{"head_dim": 64, "d_mlp": 384, "norm_eps": 1e-05, "tie_embeddings": false, "init_std_qkv": 0.0176, "lr_head": 0.0174}
MLP neurons of a small language model. Each row is named by its layer, matrix (gate and up: input weights; down: output weights) and neuron, and shows model dimensions 0-191. Each number is 500 + 40 x the weight over its row's rms, rounded and kept within 0 to 999. Numbers have three digits each. A neuron's up and down rows have the sign that makes its largest values positive.
After each neuron's rows, "fires on" lists the tokens most often at its 100 highest values on Wikipedia text that the model never trained on. A number after a token or word is its count.

L10.gate247:436493438529459536547447520490589479507481506530545517525466510479518481507490448478462500519426522442513498544474427506494496482536467505455469614505498541482528405498560501572514527507467502544475498530459508493567541536512503478515486532549462488541467444482533505512506484514636470523482565489530486517444478473475518515491501449464524460467540509529471485517487524458442510463442477444500469572561421479448506562461485507510518527524464462537546450459539510493460528434500543435502464542523531445519571455477540506461413473475523389493445582376506509420495493507491543540
L10.up247:472531532481521546520419504508490511487541508468483495497516575501431545516502503540552500443521510526499504494579555532532500536464502596490517533568563452461447460481430494476457454452581536458500517474505563436517560498409548524510490484474565530528499457520571538508508541532509562551546516467539529545519549472551507454415589518484479502461537589466436557487474518431561452531550465501482546494492498554455443460537434519510506598446504457518433512456504471513504440546504569555512477509442480578481524552505508498499519491536498494493468520548455525545554524548460460487
L10.down247:454530414426511452455545522445535442546537540545502490481470525468575469485559462545508485382466449457499470527498481572513434496497497491489478562403470544481497491451463523599523503484492445540494532527482415525540467464487518513510491535422537510457474542459452474560519473495521444522531590477466523516518500504437544492561479534556556477532475490557507468508434444490378581498453537450500484492545458459527534498408482558477532516543505553501521519533466497452503491436485501447479539479511511519469511477481460572450466498473536515455560515538437501486513468522520542510
fires on: " K" 11, " C" 10, " T" 8, " M" 8, "C" 7, " N" 6

L10.gate150:534498438486536463458445536526519515523551519583519470506539488503527482451583491506499477477538526437500513440437484458513508542468493441534482482495470490532506403488466496496472512477443545529492488493512541529491542451533510474543573600491490510483491524492571466496433497532559494444500531534474494510537478410543484440566507607504423531520575527558440518481447399506464418470468502466487529542535483420493421498518489519496528437554595482540492516481528514498473501456510552542446464493490533514457504466549532543453413505425526529489563434441518528545513498471438515512
L10.up150:584484466559544523528450470542479546540530460507506485562524567478531443475535499520461524507491466406518495490437478423573535528464431495522495550455467494506509529523457443467429538476498437513511524448516457476524559473524534515535497553518417513405514550504451500564456537525576558525526527498470499532534416488519528520464493544525457436469487524563506516478484431491472447487539489497490500552502530507501481515538494439483491465565595448553478516474438524530452438529458491547431460463467560539503467475533488568409434499558518505487542489421553505494535514499423537526
L10.down150:504395506510495516440495507491411515461517509535470519491451489531483508460450490478518473498534445540538513504517476477490535471474520463471485511470530555498454531463450445501493574504463411479472504465530513517517436583535495523503434466522564495478442481451460482499505492405519517517427477506491475517535519444539450500416524546479511426441451485509593472518516445467537515488597479545477530523539498555475540484515477494493530489508461593430493480558486538582547530518485445464489468448551494554533560498446510456493648475593496451487492484487501504474451446530480573552
fires on: "0" 12, "4" 12, "6" 11, "2" 10, "7" 9, "1" 9

L8.gate33:538533481544445488510459479476495486468506513566461484507496546482546563494488532474465513533530457540552541466583501512478419559545503527469538490560591425470502534429520444503543569469466497516498503451572576552541540398452558451525545522540531421506476444479558465433450483541498536476501447525513468545522506475533447493500525444452433488541567587492545548442533482428466492469464526419546519577535491404471488480518527498494431510540511453461473554497480570497445514544512477540473503574548516508470491521474490487515524527499465451564522517470453486536473495510473487499
L8.up33:487529502461509508501482548485456513506545571527602463482440466528494559498529500469526538507504526504484465497501496525514468469477552445524466480445566489417520563462546524523532614552550536589494478555518506516494547463471503510479534492466538472485431491519433431498484487551438515460498508462466473484501522521550526488478558475502473482454465589378537507449506575440470521496502489537476560530531530527560502443511499441437526483466448453504442521524457400493499528568539479539545483469510528532525468485515453501498482496481481579518521409497515401577459462573478537545
L8.down33:504494559505541563511496560544481458523427626530481499536531457503492453627482507603438499459437491501624586492546406511523487526520593557490475486503523515485477540417547514400576476490497440523470487448548502574478542506479485553531536564501537504443489488494485492504501482548507522482491526521484568510494508469541522489565499493539520466545476515547511402508442553523501489579484497467457484494556514477519457541491477490447470478516457457445504502420452500514456479479496508484493534525461461458517461525500529537530541454530552465504544509480453460496450503507522510480
fires on: "0" 34, " of" 21, "2" 10, "9" 9, "1" 4

L5.gate306:491525482485479484569490504506454535527481509551449481516469477556423510475441495498503478520534493486527456505479529514489452534497537533438508475546533496551450479490534465516544537524528545529484429512553552573466526513499546465434472524449471449557487467481522562471486505486550511520506506419505455527491440434529492436553489529560573497506443525508497481587551511559497556476419435412442466458536597463538512466420521543499509463483369554504571573530510476496564550517507528557512573548548482489479525524525469473483468544486536528552512466464486433512511473476543542584
L5.up306:517513481525586464511434449517537526544485495499524512437471449476522539492414511492544551503463606553547479504560507540501487459466465542474430512575450492535430515535465494497486497489551505510496454476538488527484474520524534513483485430424468408538481469437467539481492504491505496527559567494467516488501481490486435501478512558532490492440485539482507544556521492565533539538559541483545508410520531510543564461441501453501499540476451473470542494463518602426553526471500514521512557533578476519434401480483473447426516550513578495549525494412469465544482447475480567509
L5.down306:515477523525520526470460459449492497486543486485543502465536508494542585491509558471563526590468477600507508530527446508453605479479546431518427588507494507506543511505515471467557461450489446486517491484436468495530444437507486568525495478460443503522494466551541518445540487418467516533499486477435559452502472533486414565465415590517483519537517536568477530492456470465498487559563497533563597440540483538489548492530514513513414567512491479484542454490540509414490513455508552516476475553519540480463490472484506494464481467543422490490556498498469542502438430497484507489
fires on: ":" 21, " against" 17, " top" 6, " from" 6, " Clade" 6

L8.gate272:441499470506433457494490534526469514509475532606517409459502550474555485486472488575450496525479518488467514495558548462434395511551549424538542507558505454521482527465491479449492492494493467530510487487540516584453453487528464568559529547493584508516517505509576513534492501602445527509430493511500449542463500524487455462564511492488481487477581544456533482512507485450488503415511414441554523508497530429455482561483472487458558422501467452498482465468499433508477482524532475538502543557540469446464499531438453461563429507491460540471544555485483477483533481516477453564
L8.up272:488496539544567472479448483474456468464555550517488476470480467485516537459480530460547462512523492467566539509445527470432464508486479481564555521500566484465527490478521478562492498491463518572524473535521562529529499459369519580523542568555559477422555508534501462490456557527532557491507447581492476514511465488569487499578501586513499493513454473509510394442541584480485460489510414518446541526464491489540495494488505553430540535541492511545498506478533427576524530548553466485468485482496454488502493460550497478549528478540552505530509460518559484598566469474440476461
L8.down272:512585533501439508529440517547490473526537470546493523447468499500604515485516534484535525525482439573545483487565540454458493509458543468530579509460544499499496465409567419522524525583489540454467461578543413562475550435482501456459485543512527466569499554455508483511509439559542533529514515532477481520484444463497476463505460497478468483473507489510503426477535496510552531495511490464498526525459467475544468494439529483463527474550478492490504550517460492541397517563475462450537536489570511557475476549433489501452502518589560509440482484558489469481488546427541600531
fires on: "1" 33, "9" 20, "–" 13, "0" 10, "8" 10, "7" 4

L4.gate366:580529513472568548484509556510536539467447514478485513483534529522495536496520567462495538549553496487472492474440501513486492494492497550444421503440516536530441402574483465511416521491518528534549511522501498510486519403500539554451508494462554480502494434422523490512523480504489584500429533493485465537580487434486486491521504488457511455561520503455450510550474533426460505515554482514574477536511534520492567451502500539542491496522456512472456536508529541569523560613482516479556450548550463556478444523473478445472428546486509580496433541420597504467480500518548520480
L4.up366:527532506574544486525479554494462466539463479485534446512543552545507460486466515488500512543519544504500484497442461506469546466492502557435452439431436484559526470533515466397488476485554526443523436516557521470481525525543453509527523426521516539438500497468483509535540514526501570529524524484418536587527489430489519504466512529500488539534425452476467462531474498489505501520513540545538449539468496502485560451493473544590471563554453558457482494570431557551448503516573468507520556537503414476535507524451465467493464557452578550438523479509543558506485488440617492497
L4.down366:428461524560478452516505454521523445459507435470589507479473542539477473525458550495503463523514568498556505491491451529531498421440506474541515447500506479491582491448578498415540533448580487475511451483483526455545501579570436419496527558499475557483475490531513511568519518391578522562556495548456510488498481508447518541464471528550494506525448506480516487550472457529496462552512518547485505501494502479522492536492474554464496523572478491473551504561475542528422514438616491531465524464479514535550612513536491515488481545518498459452537530479524477466509464505537544581
fires on: " that" 34, " (" 26, "(" 8, "ography" 5, "ology" 4, "th" 4

L6.gate35:524585473534466481501498534509519527530495490480476472496573477566476542431560470532493476511467532540478517541461528507527526476526567524500463397528441486530507456629539539504515479556517536504587513541531473484476517477488516536502539560490524542506530445507449498516482525498575595431502512500510448520557402487477500475460516477486466544574582475519496438552514477506400579441530536404482409504517484504534485466442483502527463560536432475485460476529450524502502567501567472519550531476537462514480462488473535531475511553432466567468495540469503445480507567495534502496
L6.up35:467505509535494420489517504488492583528588531521530551487544487486508566464495497460562518582540494511469528524466531516489499457520484517462482552508497536487517524501573523441474479469520512543580490531529515532580535549548431460496530536448489539485449500510451521526450595411414466548464522479476464521492463472555473556509475431529556423504511528507525581519413537509511526467516455504466533510448609545485484499472545567518471468485466517465480466454499506478474479486576571474463481485471405505570527521485445503486510524490540467498481479509546538537461468425484381546
L6.down35:427506537556481466486470489433565470474470599472507469501497510490450450454502446468535531677497491418484496481523538515502444506451462592458479423535447513520510553507519465404516513495499531532484471511522507560466439491523453448502536480517536487487520535477497518532528399400523506528496560544464483489557467485488495478485577504490480486509522499408493551552505496409460532517471485451467463512487453506486484546455535528551520529477456510471471503526477554524533479560552436548528492511497473538572514492556442504485546503529452486484492537449601479485524550503502464473
fires on: " (" 29, " of" 21, " " 14, "." 10, " /" 10, " that" 4

L4.gate319:475423510477474454452445553465508468530480514500466479553485473448473451503495443496468485487585537426502473500516432444540517611457556452520516499488517420508545457500464456499476554440515550469450512485500472441428501478489523556520527531538477575523480464522594514480580446555552457489500523467433576490469529467529499540479487463467539459452537474531425452471460541488560504503472500525518443512532512479502560497474455496476539464526502455478519566471507492537501415486508534532523498562556411508534466565418555508459536414485476458486420491527467534499534456467556489465
L4.up319:565542482547561447466534506481421460541426522564419522489510491411449478502496477460460560556481474502498513538484519475534546491480579557613505528569482512571484501530480505540449517501484480453524468544462509431491533519488585509519466554548544526413478490503476501464459509480534498425515566480537518541517455523567466505536553474539577501556555468487456481446383520527526504446546489512462457510531536537470470478499478471502451502435509464568481456459509490539504457462500490507504449408548519544493495445532579504472526540474493500507446483538467427488505506530510498583
L4.down319:513473498495458556534466541453590493501504567475535435555496504498542495496481400502533491396524561507519552457507502563439497549490472493531539435483492466430501412557529491441544456469495517494413499423565447492433499449498499548536522495512520502497512509412504502547572471549513498534542543537494488496486497419428474498440496504516513511451559523517437487455502535461487501563515485516506479547543477484460470502496555513500513513512482481454521493444563457558497501524512482462528550544502404520528448557412544550471490375526449503436499466479508568525511502478532466441
fires on: "2" 30, "1" 26, "0" 12, "4" 12, "3" 5, "5" 5

L6.gate240:509520496510488570513504512533490505428456542476540497501512542515434473489539553522455459478569548446473515544440536492479530460511454593531427464484461513585460494485482531552474497537541449496501502481540564451506530509527487566504539547490482507548560427483461544511428478550501564493419510511570481558492518487494548423485474578492479494531536474524468479541429467457553447543506555479481523480516479436505398504466540438467468486533438487506511464593449489464540504496556496491589491511493521499493537443609495498488411511504521489484426497548489439485471562496553555465
L6.up240:468463485495555518542445509492516514470498489520519521466525498518515465475436447599498487500553446443478544524499539546491547497466546478594559474553515519468433531450511527493453392475518487441472497439495542442475481494485549514522513505549460482551586430429499507467564479439524467495514492523564445396495494492579491514475459480507526513504481571462497456519485507456539478476499437500496497495450394516466481500546419526539472541524467462577464556553477469480446530474602558448472475486549520512452514509477486505521451480459523565427461504572532520523560542522507559469
L6.down240:440402539484489504563416529428560480437580389522515474486446450525515502450554453523449433324499548440424498475516512603510460522518534524499547503483522503434453442452554484546442524524487421544471513459522489516513474463431490484479457496521462531511488579451427484498506508510466525522445483470517484466446461522480549476461486481507491482469483514498506447503572476425508510452520533465510511519524507543475493511491510466448529494488473553499490580551488537501487560507455511536519457483546490517506538462559507508547538473479473529454489543520478479522501529491486453427
fires on: " D" 22, " B" 13, " C" 11, " T" 7, " W" 6, " M" 6

L8.gate164:524508537480468517509492572502473485530517478530454535486529487542482468472480556518427509511497479494540463535524543439533464549439585546499554479541508395549446487545490442549482503474471534490541465563502520521521492497434478511530558545604535485440595525514501545550539484496512541473504521453545523537525498417504461508521512586474472559441578484477470474480452472460491464524486470485541551572577474496440393576512496491546524493406453455510479524562483512508540451425488469480500450489498564500473544449491514534483513504441430511525487556476437581508496438491510459499
L8.up164:525490411510515526513492513443495538521462474444554457493536417514503550506439422516494503523553537581484459466515468485537504482479524524486424541534549509495395501518498524516441477471477511499390514504488478357426502483551558532475499510508451534416488509487480498562477483560469494428480493398526479484508533460580449508509463465496521450466467478479479441452463483461496471500533505435577489532561499505511523459516458477476531502471425498568484472428508518479571457510505537494548497554571538538500520571480536464414512423434492477522499475483450494530509467480524475506
L8.down164:511463497492507462533503504475535568511526406477528476538481468569536476472462518436532555384544515465459505506481501508482523540512498450500472582481520466499452415490435468444530514467557492442480447529550456516451467434476519414429508474514479443504495478506548462555528442502524543531571482505530444493491503499528528536468480493424478512463517490516503444453497500405533431512480428504506489492459531515483483465497524494506498464546467440480553446448507530490425556550448548488493552471566585526526554518484519458531595519564452448464572450511518509511519452453418435505
fires on: "1" 36, "2" 26, "5" 11, "4" 7

L6.gate207:452446437448517535457481454509512489455524433503467475526491477506482468538545499549473422462465533448550437508534472440406496565548506492497430469415443471470443452549446503471434529472495507442460551442546569507458512483474520509450488479501458430471510495430502518512519497507624501495518458549499526530520513509504551521480541484475505468503479472590438468442521470528481460487433481519533582558495490452502422495473556420524530547541537411477486494555518454462483445543441537548502438548460483471571450497484505448475562520485504491471511458478486551495563458506510515507
L6.up207:492474461496495543454495472537494512434517503493518499584505496527420471509516500524526418476484542458539466519470468451458487580499549482482386440442445530509441466489465449513425564492520510481494513441471592557424519466456520439577508558470483474515480505474516514491468451489615485451478478575478489522540492506537563492525496492507494477445507477524495496481529442478484415444504521444532536507477453406500382505413537439511507506532484458472472456532564447437498474552424486528469424509449525482543523480507505496451529459427503506518500476490544494467558536508517502508
L6.down207:478467474481496551464492493493517522483519065487515529495521500527501478474479508532506451443520525484520506511539489475484471506551488470505429500496488498484465497507449517472464508484497509468513521458519532509499506488475509496483529502490456502496495481460484533479461507516518549489517484527534504532510493495535537516473510530485533482527489472514476493444518461525457520477483496474500508515517479485508483497467505468513529517511518436464507499531489475497515441545447484541519457492458492482552501481490489520474535516536511486496482483485497510479542505503482488511
fires on: "." 83, " |" 6, "\n" 5

L2.gate306:568558457542472480501476487460555523481447523576470475470502515567459517492525473419533496507585511556564525469515503509501532520505533489530460461510608508545467521539537505505534566526527475529523540555503487514504559429471561401549526495460540457511521413461528485473455458525544564492508485540476396500526540467521557493538482447507436536537577519483411533513509520519535540489416528533465502522552510496536468513521549538495509408490539537513498535556532455504535543496478478546512467586458548488471503475435543458475402537406494497466504540498464504481557515467464517452
L2.up306:510514514556506470482526502460576524497500496536490472414483515522480536490552434482535511480609540543533507493505456512520573592507473499520435475562539556461505502547546453528534518499564478509462473516484517498531513509479538447567502518480499402507532497497553508432501481516527536488505441618456494477545475496553562464544531488542457505515554465497489536522520491512513585508469456542409501608503485557512443534502547488451535435468529520543510484493546504541470487516483474568497518631419512469505487515448547465467434543457497484490434499413472524530512490479416490465
L2.down306:471448577503442473526512487494473446515560479466525490525489486496501553530524558519582485527476579520448484495516441462470433463484452474485496521492422501486468481559560537447448468516476537495453473441416590469447445557440507503526474560529501499500443514534491533482553492437503470512523516506493511485554470577499509520415514499523470482505449444526576498555437474534491550528464478558505494497522518527499439539572487429458479533530479481605489510497461490556470432514454469584520513517472403536565516539545497453532499469523517532614460476441519564511504515499467433488
fires on: "ey" 15, "rew" 11, "id" 8, "ry" 8, "ro" 8

L5.gate93:536480441403482542497490467532447557441529484504524527491433482555445468525480514510471451510489534493509507513456456460443495543498532484531446436474438451551401430493517493505429547483479487470527502405526585478487548508431577447489525506459454484553453420452538538489495437571534535509500501522470485507440484482516491440509544551501469497520531517553445498466481444539471422445503535486581530493521517436529399553455530449512532492534509425480468508525505460440568480508502499536486416551471515517552491456466513432517510503396519451520504486514501525503551484516523460474
L5.up93:534445456480531546484399457590502560441501461480507491541472451550450458556507506532482446519504517517558453517501460491466491501528515568515382453482444528469421472516517485469445559434523509463468520469512562481506503538540541473470485467461460450573455485408509567514510499515510537509532512444530504510521512472510526519476527527491450487487470497529508500432522495549424491441541502451560566536524536436501480517416570436568567556554483449485523475533570486433508437508535510491457401503461487523556503449490490462534551490469520470526520479453529564516579480497479524528
L5.down93:497476506498534564503442476483505536471500123520492516535478511514469472502494526519490448499460492514508504536517474486481540554578453532493423496504473510464450486527470458516485542461532515476467494510538555524489530500478507478504512482468454446525476496475514549478490506479548523483542510525488509499497500499490525532498526497501487479502470486549518514449540468548445500453506498480506567467508505477502472457454532444546519533524486456516500472532520490494463471558488495504500490504433492506585466504513501509508532457451521514463505479444502531488505478507527499558
fires on: "." 73, "\n" 13, " |" 6

L4.gate353:528457437447532514466448431521459573463571508567485509519455430507494467550533522521469446509506546447535471476466481505496457530486560511499452441477455557513427456483476515483475541522483525481517511427519555483510501514439535442479499547516455478540469478409575541469482458495522453510477446509503488496501520417520516485556539533520496522496529482554409480472530483536430464458430497481518542572492562430562440509438511408526539500515492449492491482487558473452440474527511529532473401556440505500546528509504523499468480500400566479542484469490489519494606509495456417495
L4.up353:505439467467499562473430423529478579437547455518461482505454442514503488527540483599518422496474496514494507534517466448494512517582533505455443482490436513463397466504538471488443533474474494445481521445511533477503533502457523476476495531480478476508472472460523575452480484506522527568534474502500544556483501470466546461485569488542538475514523433582491506458553447580428455478482491511549568557467538460537437510427541444567556543559543442515489464510574454488488437570518511527464439548447496460585534487492487500524534507469516510508507441441486559498562492527493478517
L4.down353:502435482472512565471458465519511543445523129488516527485510500530491475477507487532483429509480495505515464519545493463501525525553534542528431484481446454450438477519507463470447527479521489454475513471493539494481500489485518477499497479518468465514514489489488530514490501486555545509587494529513522527509477493499547494468550506500510501505495464530533532477569475527474503446493463504534533524475498469530471492461543436545523533518520457493511487527552500514494457554468485511511482516459504476554495477467498517488577491495504503489519460484515558496530472506509503499
fires on: "." 83, " |" 5, "\n" 5

L10.gate353:562538412472453526504496497491429474460481560515511502423578547525486477488467464518498495542517536497535530456542463527463492534549604520500505505454432487558505466493557523481490517446428427503591514489500538613494510526517526450487537486459502517476554436485554534478481429456493460467506533540544512523509497443435539513525491522451578580565493531582462500512489497529548559445454493523584417519518476425544493506444524447573471459566454470418550534514527506500482491458500506593463497488467484500462511534424510485496446528518493495481543460478465454515479487519476480529
L10.up353:440560471523501452542555482552507497481522465549474495515462514435480524472530519525453457500524419502521522548546515478509527453462528452491507533501509474466492504535501532594418474560567536513483395427540514551491536493507513549521458494491557425446498545506422473481521466506595537489556511546508489481460501543585534442472538566569450617456464526527471456501518532492430500453522500465503500514537502499481442410500500480408466535480464521508554497573502390513487501518516534477503531453485451485541438447524510469457484534494587505459462496496506446486478450520438495485
L10.down353:489521443415499505567501502460487463549520444531496463475542456510469457479505482496448526442557490432493510476481462494476498557454552480593480432571472507505516483527449497481475420499481536443485506497501549560469483542516499512557524446493491558493500568505550540455516463537499439527480473471457534464533476496557500448473558479491499477594546517549497511511483502495527503456519481465465438491505500464552458494524492460500552431460492439488533535500477504458576411406506537437420495466471561547504448492373490545464518446552481556443567449501460442548483455556524519429
fires on: "." 36, " |" 25, "9" 8, "1" 8, "6" 5

L6.gate99:553575476507448502549481534463516529474541477509508506483516493574512513461427467475457545558518487607461514466500567506518441559525576470517499510467558553556445445492510520512492448478543574449512485459487527472496491521525467516551509502468530462511537526472503514464537450530446528459517533460500458516557572458486521399576478498466486597474525562449407514453480425482426569518476402541545509416496535553516530485523464524537544484511495491459485516441509523461506553558514507566482398524552507526528501532524508461504438518460475568526525481491568551526505470528497456520
L6.up99:512528507512453510494523565475443529463447459495572458557545555518474505502495470571453430520505460517519493516572539494552482563530477536555545514500476533435476485469474433487500503525530550496512474431400532441488504529573515509560430555532484517496542459588526466464510442535466474521556464498515488524449546446495516417440586494572458579491471509611514514502550525465497522510502447563606490529464487545477485491506476505479585497433496462539505508464507490501486590555553458578480506512522527524534547546533517512542530432469445512509572510477479503507469509526509470523
L6.down99:459468496499502557425475482485491501520413459466526518510492477463495510502525481517517448575387503439496475542514481508502469497568521474586504551534449545464499524511604488452469491483538467539491455473431431479499558586505484520520485507526533532497457469556459460528500451516557465523534448565513532470441542485486547507470511471581446493501459410477493541473547563499529525491487476528507499491500556496505523476481440543442521473446472573499583432565449447479477549541545485484493589532547500508504515480480542531427468474541484461488519486489499546490520560531464373417
fires on: " the" 18, "." 13, " S" 9, " South" 7, "ian" 7, "st" 6

L8.gate235:493490489449525511435519591425502543505602502566499483532467504501464528486460421466433507465565491483539481522494502506474483490479569462524500502507535470510475516471482482484486455491510550440472526445520449473468419458547568503457554507462528526475523478478483449463491510459524522421532468551469474525526524477536488502534499556452545466491547452503391416477474514465458537454424465548496490586542520479491511470530469570513485479391463556520454462531507465492531475521587530505520434463545486440450490539551505495451531487440430501568483485461416524506445453573444477482
L8.up235:519464477536497577530536492471532457545468480493451462508534530458510422533557475540487526535495490475525457525496495481514518538435526480473513559557528453539478554563479477528428557487481526532511552448467452462496562447542520523548469534543550517515561502541589476552470556556594460532493519431497536525506484517487496498529488402498580459501550568515494498444481475514458496570555487528567516594604463538495478554462468558482515563496553464501525524459512491522535478454489446452433573507453466551481474512545479538478525437528436523515520515436540485539444531498467567459
L8.down235:500370421451544512428492559478531505450559477547540501513496469514484537468496441499423486389486511494475472547537455540485504512575472518487482510548492506404499536488513479478506437463549490413476497470545472532457370472458543491437508508457503457505464532480459491519492551493513596474565524564484482499546444498529530551466544564477503508464498494486509498489564502497477507445423425508474488513543519420469494450517537481563474502511490501448490435510539460505492498522558561538506459432478548436475488479479518526447598480494497474495511445460474507421515463521473466521
fires on: "1" 16, "2" 16, "-" 15, "0" 11, "4" 8

L8.gate246:431592493535440505524474577436449455484537496554518450562520503494541534464607556450461457542500528479483495517512525507438478499465538522476544508528591412434544428526473502494446530563553525482485442522566538531468523477449565510492478569557486490489497472484508523512524574575521515431530470544510507516529521486474518554485537473422488512523462491478511462417487493516501485434508464498462517551577564474500401502531527498523460511435480500483447507535466472474520584535485504511384472494479546503484513489484561473533574577475478537511506500426465503504519471500497467547
L8.up246:483516522589441506500521503446541458517485504478545509495445480495500423484503471556546514444450452513609525495448476525532542556489537488528544518458530502522395525578519506473520537533505568392505520496474469462538483547501517501568501552546542481511589547420495404489547491607536547514506567450431487512508567472485471466546498491526487530506496535473442463527483526519497514540585523515546543573576459548444506494549499501522516528512470459499497531497442514493524479528487457445542536488487486514521437531519471464548499473494488551545537515488452453543478477477538623468
L8.down246:456560497570537512581569465451506457496539475486536524501540500479509528523491453501501466553530575552466542575453598450511522473519586604473489521521476399521506468521465526454523451529427547496443540512552458550489514441540543477509434504541491543520480485432507463495486497450480546524540541555508462547465492520464523497459549531523492524547546474576452471452515519466496562476494554524452497531504458509544542549484563553482437507514561469473502476503542439492558513450475531535472602511563584460478489537518491518572529506450511475437514543493488468483463461470570510526
fires on: "-" 24, "2" 17, "1" 16, "F" 7, "T" 4

L8.gate312:492482521513442525471455576502526502469529507537511560515436494550493451473502556506404447437524550481543549495477470527461394514470531496559395508441514456496419447483538492535391526482481468498527484511552575559479522460500541490443548486430492468534509492473495526460437440546503566482470505493518488546529495472574562521547537568491503488484509525533455475483474441483407515439472442426539547499496512441477436482483515474557542467523525459468468549469473524515503495573462548494483463547462523546541557462534492442439480528408538493498482504438463515545511477535495522489
L8.up312:472446546459480520483439485551495498489523452487517543540450478556468422510504562467470455445520502473538533450484437515440470508510492493565422473419465434456405468470502500528449525483449478487512478498545569530499523476506526489445492432452448469505464506447491512482463463588519537457508478498506541515487520500529547534482519543511533456485506487571479524457486474513431443516490496409535542454495529478438451464465535445577547489554561432518505510468474548450505419534455554486441513556458525525550568465505532446440502486424529494461543550422436548554485431496459505527
L8.down312:471349502543505557514484488512480513517494097494485504494501505516475484496507495551484475306525495502531481487525454478506503513477496457505457514505484490510492511519498486505465511479499493489493505480524493494496535489533517505500495512501502473485525492514515529515454513518511524494556537535495505511500497508499510483471517504514531513510496521529506497520483461531478496467526502498508522525510479479485457472502527470515504532531537449525511485519480499500491476511509512495476508494469465532564486490484492499472533521492490493473505479451485521494507507502481516523
fires on: "." 73, "\n" 6, " |" 5

L8.gate9:477482508514458481470475536503526526440521476534490522492533514566485452497528473483471489521527484494550511500462506510492495546522488531499432543485483470478446500481460476499411535430550459514488475543573562492477570519487571447479500562500451476542529458533600532501514493554500531446471502452515427512545497464544570536526537517489537485496547465529432426504486470490459516485465468451519511499497445474498528489494504417611542465551472388440492556476518506552492436534493584476479502620429465581539509553454500439538515455455561477497460547449452477526529457591460496476
L8.up9:493439515438490562462451489502489550463479442509509527549493440516492409537545531496489438471517451478542506473484484529459498497538470552519413488454405422443433511466482484518457548439470506490437549509593513558475545556505570437526441489488438460520491490483531528508528511563553533450533490496529480535552526514495605500469559555468550462475517504600472495519502473518443495475497483422516532438491487469477468464512509420598533479527524450481480472490487492462525419590476556471485546575447445543552541512495492487491536456455518485472471520471509525495500473550463478530
L8.down9:501421512511522497489482496493507474512491028513517511502523531482461540541486507523488496459487506518538501526531499504487485506493498475521517530525514485498498525518494482533514511494504521512501491508509450493502521468500489509481446514486490510509531473512460493531483530510500503501512528518493480525510505520535504528522502496487491547467498514542467523465512480551511509515472491477503524519516504506493486499501546518495512502497508504505536500449509510492502457514506500480496487488495512515569496464508502489521513493518526496503498503457504501476501487496488493487
fires on: "." 28, " her" 10, "\n" 10, "s" 8, " |" 5, " his" 4

L10.gate169:549542448464497508422484547455465500543484493503558549517472465499459418484499450490510522505543527491517440520510496555501580540458456479504542481520556487503460551527509484509428528538450495534440568485553477543526530500485483473446507491550508573485502456478607555459471451502482496494482466521478381528456461470511442398516537450463521539480477499488456438463534494468503487488493493515597482521569454474428467487460444532537544500414535466515536480540441490504533584433570468443554501544599462484473522496513502499452483452488462418481462492454454546472478440512479495500
L10.up169:455540484512529496425489505505528547488435515413604461580455412561496554460593537438484497510502460481536484526570498518526523501450483527510485503536511477488421514497462501538549460519490496497445398545551490543493536442493438561480463461489442528499489543519548461506558477528436558415478472482501458492534501459524501511533504490497500470510506511510468428474483579431505528496458513516544478536474519505477411498583533445460456458449502507476467498528522450518559518548480483449568457532508485520403404481513452566462533461544470527511517471494474483492494458534425474443
L10.down169:534435458445575535449490509539450446505565416529527494602492441495504461528576416505548482444549504532515543455558539529473496556460515411529442530457499474480508496472480485465530461493543510518462531506523440491529492476513515462488541512433548470468467443642531445482476480451519553513504479527467574465488526496505460447537489466445454483425462432518505455466530462525473542510403489493543459502513453559472480539506560492550516485491468377536506498452458503520424457468503542470534485537497547482488465478501538485520474460511441456516491508538488468483508479506548459562
fires on: "1" 19, "2" 18, "3" 8, "0" 8, "4" 7, " b" 6

L4.gate342:517581460518489507561543534504463517448490554512481554549521497520453479534407510520435473510494550502455516496497525456523531516475475516456514477465517440553500493573603455463513513452534544527559556439547550531572520464512517440479513463502517421533547551454483527500526526449511478528487509488565439550594464494508517466537470515522520516560514556521481478541456476484468464503491433460506500474514505523528544475419539514553506459500473423416483594471522479503568536482536506526513484497423499518487497452427520477488493526522550451464555505421637502466494552516594487511
L4.up342:497518467512474463461506509504490502496491483493505522459462512439487502511510535524505460524560572473528508501478422449533445444561500497553504495453493428502507455577504515509501515484501474531539505469495475531611515471587408503527470473492576494518573571491445486498474457390503565487536483503618536517510436488491605444459465555478504506476529479537522458515549499449431454468525448418463455478515480494509596505455533473464473445489517531459484521481557499502510525578490501473511546451489447431553457596453483504453495455489514485434475510557520474413468504555508523487
L4.down342:418478555517446568486478534571486456515552548546493522524473449455488458544536581554507531418462491429438512464503504451534468498438490479575546456534492521485478488556539500514499446476487483498568502483553458540575457511535508502457484473428485530458466586494530497494505473514524554511561546505468521453469578508501507486434490495535494535526490471563465477443565485505521508542523489397528494434501478514480524430533457475508516574519552502595546513436408490506482427625496541456470549486534503477510537476473478542465543438450517470491499562466508548511472508517459473496
fires on: "k" 22, " life" 10, " Th" 7, "Ch" 6, "ult" 6, "h" 6